python train.py --n_layer=15 --d_model=224 --n_head=4 --n_kv_head=4 --head_dim=64 --d_mlp=448 --vocab_size=4096 --activation="tanh_gelu" --norm="layernorm" --norm_place="pre" --norm_eps=1e-05 --positions="learned" --qk_norm=false --attn_scale=0.125 --bias="all" --tie_embeddings=true --parallel_block=false --init="trunc" --init_std_qkv=0.0334 --init_std_o=0.00611 --init_std_up=0.0334 --init_std_down=0.00611 --optimizer="adamw" --lr=0.00197 --beta1=0.9 --beta2=0.98 --weight_decay=0.063 --lr_head=0.00754 --grad_clip=0.5 --warmup_steps=364 --schedule="wsd" --decay_fraction=0.796 --decay_shape="pow" --final_lr_fraction=0.0 --batch_tokens=[65536, 131072] --seq_len=1024 --doc_mask=true --train_tokens=465500000 --steps=5079 --dataset="wikipedia_en"
MLP neurons of a small language model. Each row is named by its layer, matrix (up: input weights) and neuron, and shows model dimensions 0-95. Each number is 200 + 40 x the weight over its row's rms, rounded and kept within 0 to 999.
Before each neuron's rows, "fires on" lists the tokens most often at its 100 highest values on Wikipedia text that the model never trained on.

fires on: " ab", " Ab", " to", " from", "f"
L12.up341,231,237,230,191,220,227,138,199,188,206,191,146,263,190,197,99,205,169,192,234,214,167,251,208,253,229,275,155,190,123,189,185,205,208,112,225,238,266,240,124,212,190,200,257,168,236,203,254,187,190,170,175,154,203,179,197,215,187,242,187,225,134,236,197,175,259,251,218,280,226,184,230,155,227,264,134,144,117,167,205,246,182,205,327,266,224,158,206,236,167,235,221,215,250,229,171

fires on: "at", "as", " may", "av", " should", "ab"
L10.up196,208,273,126,200,224,208,159,227,221,141,182,183,197,148,189,240,214,166,181,202,261,188,245,193,213,186,185,267,136,186,201,150,213,165,164,192,208,200,180,282,230,175,205,285,162,151,193,208,136,192,141,224,178,214,193,209,169,199,140,190,177,188,231,197,155,246,194,184,182,182,213,301,242,236,238,237,168,201,196,192,176,209,194,251,202,177,238,210,198,260,163,282,91,238,206,179

fires on: " sc", " expl", "omp", " Dep", "iv", " dep"
L9.up330,123,211,111,157,172,180,193,197,209,197,249,145,221,259,168,248,227,211,240,238,148,178,230,151,206,167,212,229,199,180,179,141,261,162,215,260,279,238,192,196,215,231,187,264,192,238,240,250,181,232,180,206,235,137,137,157,198,162,244,194,253,176,235,228,182,201,267,139,195,223,191,217,212,262,222,155,171,183,302,238,200,159,211,251,178,192,250,240,159,181,200,193,193,206,198,190

fires on: "iz", "ict", "ajor", "arg", "ess", "ann"
L5.up260,208,242,188,246,219,189,182,200,202,156,194,232,232,212,192,167,225,275,233,176,150,211,197,238,180,336,230,163,162,242,171,243,221,220,218,228,282,241,227,207,162,223,140,164,172,230,212,197,209,197,227,204,252,167,201,193,217,205,177,200,187,129,236,291,128,188,247,216,232,194,110,219,138,227,199,261,185,208,135,164,142,177,192,195,209,208,218,208,173,166,251,195,151,164,159,246

fires on: "olog", " rem", " Histor", " Pl", " Bl"
L5.up168,137,153,153,161,213,113,282,224,215,113,188,167,165,263,214,206,198,202,191,287,158,220,161,78,147,206,180,121,220,215,202,184,203,187,177,212,253,216,206,162,146,247,222,239,208,197,213,278,221,251,172,216,283,160,198,146,193,166,168,200,244,211,215,174,176,199,238,203,195,214,120,217,193,227,216,257,220,216,207,198,208,216,249,272,200,221,216,229,184,222,182,217,269,213,229,243

fires on: " on", " to", "ed on", " from", "–"
L12.up260,218,213,209,179,209,224,185,245,133,206,193,182,190,206,193,150,236,181,297,209,173,196,136,149,272,159,277,208,200,112,205,158,180,232,210,243,155,225,222,260,165,210,257,175,183,164,276,289,173,168,203,224,175,194,177,174,184,203,197,168,234,107,159,182,204,218,217,156,192,203,258,168,123,187,241,205,186,281,211,175,213,240,160,226,303,225,157,323,239,183,185,211,166,282,155,167

fires on: "008", "8", "ording", "duction", " history", "988"
L5.up414,194,198,125,183,172,208,231,218,162,160,177,178,172,262,267,142,281,199,232,186,259,190,216,198,221,173,229,222,214,201,190,214,189,137,221,256,233,279,176,163,185,194,241,197,186,152,203,215,282,271,209,218,302,182,147,165,202,141,204,220,229,177,239,214,255,171,151,250,104,163,118,212,157,191,218,235,230,226,171,213,183,225,193,213,234,176,205,151,172,153,154,187,192,226,211,246

fires on: "et", "b", "m", "ric", "ber"
L11.up255,163,178,155,192,191,102,198,157,175,210,184,199,153,213,154,217,240,202,194,133,246,241,168,182,276,157,154,151,177,193,187,234,185,179,146,230,293,189,225,218,200,226,209,249,228,171,253,195,211,209,149,181,167,236,146,196,216,125,151,200,247,206,174,156,213,189,238,265,155,282,217,218,182,208,219,177,184,266,214,173,104,245,147,253,205,208,208,292,143,140,204,180,170,271,174,167

fires on: " m", " fem", " ft", " Ph", " te"
L4.up82,180,185,217,160,220,187,217,188,181,202,141,195,150,248,200,208,250,234,222,199,217,183,180,195,205,174,171,203,256,82,231,159,179,215,205,223,207,236,178,218,196,147,276,188,174,197,161,211,211,175,176,283,159,247,150,145,214,261,119,191,285,231,254,147,187,181,254,222,148,172,177,131,213,240,220,208,116,261,207,295,194,225,169,189,264,235,145,219,202,203,122,158,228,159,187,185

fires on: " ab", " G", " dis", " Ab", "/"
L9.up331,257,236,201,156,210,236,150,251,137,221,199,184,149,182,146,111,175,211,223,218,198,267,267,181,218,92,204,255,196,161,153,152,194,214,138,246,275,255,231,238,170,147,119,241,252,185,273,219,191,181,132,150,200,147,154,165,167,286,213,219,179,252,192,209,168,254,202,176,191,217,184,189,237,191,187,209,120,139,196,225,172,207,176,216,229,188,212,276,205,249,161,208,203,250,196,181

fires on: " At", " Phil", "ific", " All", "Pro", "wo"
L6.up287,206,203,120,242,227,168,152,208,203,196,247,258,204,183,161,179,194,124,217,159,224,238,200,212,221,146,170,198,217,138,274,228,225,230,210,259,157,158,104,242,219,170,191,168,196,173,135,189,188,189,249,189,188,238,266,190,166,185,206,205,255,152,184,74,149,231,147,174,217,218,217,176,168,222,223,191,197,239,177,260,183,188,129,207,203,184,250,198,189,136,130,259,179,230,214,177

fires on: " pr", " con", " ac", " ex", " inter", "pr"
L6.up13,259,213,140,184,224,222,202,134,126,202,158,136,167,177,208,204,211,168,232,229,203,221,208,215,221,213,113,176,166,223,184,144,236,203,250,79,176,272,144,253,230,226,178,209,185,187,219,272,197,156,199,201,211,265,195,239,194,177,216,227,223,182,182,188,200,179,244,197,186,165,160,236,190,162,199,236,174,165,241,206,250,155,205,219,295,162,260,248,219,156,141,179,160,228,182,195

fires on: "1", " in ", " ", ": ", "),", ")"
L10.up437,212,170,201,194,210,226,235,184,155,207,185,233,171,162,151,212,247,163,196,220,166,182,157,252,153,258,173,84,208,162,168,165,254,155,189,198,217,208,190,214,207,209,93,278,157,269,218,248,223,206,139,197,242,203,191,272,181,230,188,197,232,216,178,239,211,197,174,196,151,143,153,169,184,241,201,282,191,208,181,210,117,172,197,213,164,214,182,253,202,185,136,211,225,183,262,259

fires on: ".", " from", "ing.", " in", " / ", "m."
L4.up33,200,242,184,209,158,268,253,190,172,185,211,165,128,269,187,194,259,169,188,205,200,231,195,248,269,227,231,164,236,71,129,227,184,176,162,279,156,239,198,209,203,164,235,243,153,171,203,202,217,232,226,209,178,225,205,215,189,245,154,211,227,232,186,166,194,194,189,233,142,106,156,276,150,215,203,212,225,243,212,205,115,143,147,189,245,229,168,271,249,198,193,139,266,172,146,212

fires on: "ut", " kn", " is", "-t", "ither", " Sh"
L12.up166,185,188,196,244,180,141,190,242,160,153,144,216,169,217,157,176,182,240,218,183,192,234,202,225,247,136,240,229,247,192,266,186,251,297,196,148,207,211,200,189,193,222,206,186,241,247,305,290,209,151,212,249,208,254,245,208,223,203,215,147,223,196,180,164,182,233,239,236,185,129,188,219,261,183,203,167,224,157,179,234,202,239,253,293,154,163,259,285,156,160,164,159,150,234,206,166

fires on: " B", " Be", ": B", " of B"
L4.up155,182,292,191,222,292,173,175,170,111,174,223,183,142,197,187,124,186,137,217,233,163,203,208,220,290,189,172,202,260,133,271,199,217,192,185,217,222,233,156,233,165,180,213,261,133,210,218,140,273,175,196,212,250,247,235,216,169,205,140,211,236,166,245,212,270,136,155,209,167,122,227,178,138,236,203,215,194,298,260,219,214,219,123,172,254,233,267,272,228,174,209,157,167,185,189,141

fires on: " th", " rem", " rel", " the", " dec"
L7.up251,216,288,178,274,249,171,202,125,143,209,201,186,163,209,194,217,196,117,328,117,184,189,226,210,225,183,160,142,146,208,191,115,196,185,129,223,219,185,210,183,248,251,232,246,131,194,211,241,192,224,181,200,232,236,201,169,193,201,194,198,212,256,169,205,151,220,204,192,199,227,186,117,288,114,215,198,171,225,217,248,161,166,241,177,224,181,160,209,252,229,159,222,174,209,197,183

fires on: "ers", "ats", "ations", "ands", "ets", "its"
L6.up176,187,248,167,171,243,151,230,224,188,170,174,300,151,208,224,223,181,184,174,245,243,210,240,143,197,213,189,134,164,196,204,154,260,240,219,251,357,253,224,198,129,241,132,167,176,194,186,184,194,200,253,157,186,212,196,245,125,211,173,218,169,146,217,249,199,208,239,190,196,213,150,235,111,235,178,202,145,116,163,215,183,195,207,205,228,216,154,217,115,236,190,262,205,136,183,120

fires on: " Min", " con", " min", " col", " inter"
L6.up86,190,232,258,151,239,224,172,188,131,225,174,266,220,191,249,191,320,199,200,163,200,229,201,220,217,214,147,161,161,223,138,174,277,214,211,211,172,234,212,192,185,238,114,252,214,237,278,238,203,235,158,226,229,203,196,223,146,203,250,237,200,132,250,255,122,188,163,269,245,95,164,266,234,153,193,212,235,230,143,223,241,202,209,234,220,163,268,181,217,172,177,243,112,234,199,234

fires on: "\n", " Ind", " gen", " south", "- B", "- Genus"
L4.up163,214,251,66,201,158,236,220,230,160,174,134,216,178,294,211,211,206,148,141,218,205,290,117,149,192,262,202,244,215,211,234,214,210,232,215,264,243,257,170,258,233,200,198,213,146,220,216,206,267,319,149,193,212,227,231,208,116,238,185,185,206,179,94,130,199,180,206,214,197,160,154,161,182,190,216,201,162,235,201,205,240,185,182,197,222,164,174,229,162,172,192,243,159,162,170,213

fires on: "le", "ce", " sold", " lost"
L4.up391,155,259,177,224,172,165,246,171,160,142,208,234,220,213,189,193,212,187,252,188,242,234,110,203,197,218,176,180,302,280,272,182,195,203,220,244,278,173,193,261,178,181,272,263,201,186,206,154,217,178,224,232,221,179,181,207,215,160,177,213,238,174,160,144,147,168,216,266,147,155,205,170,171,203,189,276,250,226,198,155,240,163,197,233,231,181,193,250,188,209,217,169,196,206,178,205

fires on: "im", "om", "op", "-", "ory", " fem"
L11.up435,180,198,172,176,238,201,147,132,221,151,198,196,149,238,184,222,202,174,218,213,176,178,166,163,255,185,208,229,197,173,210,191,203,196,221,219,194,244,138,217,187,142,118,180,148,162,184,121,180,195,272,151,213,241,113,163,236,205,121,177,280,216,167,188,146,108,180,189,201,263,112,263,174,155,220,280,231,230,170,197,192,238,157,185,208,123,229,239,157,248,246,201,312,205,196,245

fires on: "s", "ut", " oper", "ul", "it"
L12.up336,220,223,241,218,187,134,187,124,208,213,201,239,184,226,121,192,187,217,242,244,197,174,202,107,247,171,223,218,156,235,251,145,220,287,205,206,307,140,143,177,242,239,155,147,200,196,280,143,207,166,180,214,232,183,154,196,226,227,168,190,190,210,294,198,171,213,247,246,166,234,203,144,190,132,255,178,194,207,183,244,170,204,242,312,222,129,160,186,205,220,212,204,232,141,187,173

fires on: " age", "ribut", " foc", " prop", "ct"
L5.up62,168,231,45,158,151,224,195,203,205,175,236,251,162,241,174,157,213,235,226,185,233,209,179,274,239,198,229,176,194,262,220,157,225,164,275,231,194,169,159,235,213,221,289,201,218,151,224,208,283,219,229,225,238,200,269,198,238,198,161,196,224,175,254,197,179,231,161,229,199,201,193,283,170,179,211,143,212,202,154,246,166,87,177,206,229,203,191,227,180,193,184,177,145,235,233,238

fires on: " ass", " Br", "cl", " br"
L4.up247,164,252,220,213,187,193,113,135,169,178,236,199,227,233,185,168,199,221,210,250,258,319,200,217,279,182,276,251,252,209,212,201,191,287,212,212,225,163,197,149,172,201,254,226,199,199,186,220,166,211,247,212,242,214,164,245,157,242,152,212,265,164,121,243,130,187,184,354,178,169,185,230,138,166,192,212,185,213,199,196,157,204,183,245,184,210,205,176,216,151,209,145,178,260,138,205

fires on: "g", "b", "c", "ug", "ec", "av"
L11.up207,217,151,183,144,193,197,234,259,143,187,253,213,138,189,194,224,217,256,179,150,179,216,171,261,188,258,188,162,226,172,156,181,200,189,192,261,173,209,195,214,148,210,255,188,197,248,234,283,238,230,123,195,208,223,175,211,187,181,123,206,256,137,194,280,213,268,214,201,228,169,151,153,199,192,182,155,227,171,233,280,232,205,164,218,232,177,198,192,251,136,103,128,151,229,216,216

fires on: "ann", "leg", " av", "v", "arg", "all"
L4.up199,179,245,187,265,258,145,134,153,196,199,210,278,226,243,264,168,218,192,223,224,189,189,186,207,238,223,192,208,199,143,198,183,160,255,187,188,218,243,157,203,161,211,216,152,112,149,198,227,226,198,166,247,302,307,173,213,153,142,179,195,236,129,215,307,125,214,183,248,203,229,230,203,187,207,223,180,103,251,216,204,194,139,162,192,255,205,231,208,216,234,184,179,184,204,199,191

fires on: "u", "ed", "oc", "ellow", "ailed"
L9.up352,222,213,213,167,152,147,245,201,167,207,129,215,227,179,167,174,224,146,235,209,268,241,147,157,184,193,250,163,204,185,137,175,199,266,198,223,272,253,163,195,215,180,173,214,126,246,245,202,212,181,224,217,204,162,253,269,204,206,181,203,273,298,159,209,212,178,206,218,288,220,208,118,156,258,257,181,215,176,178,266,128,154,124,222,263,176,98,236,217,170,214,218,223,229,246,259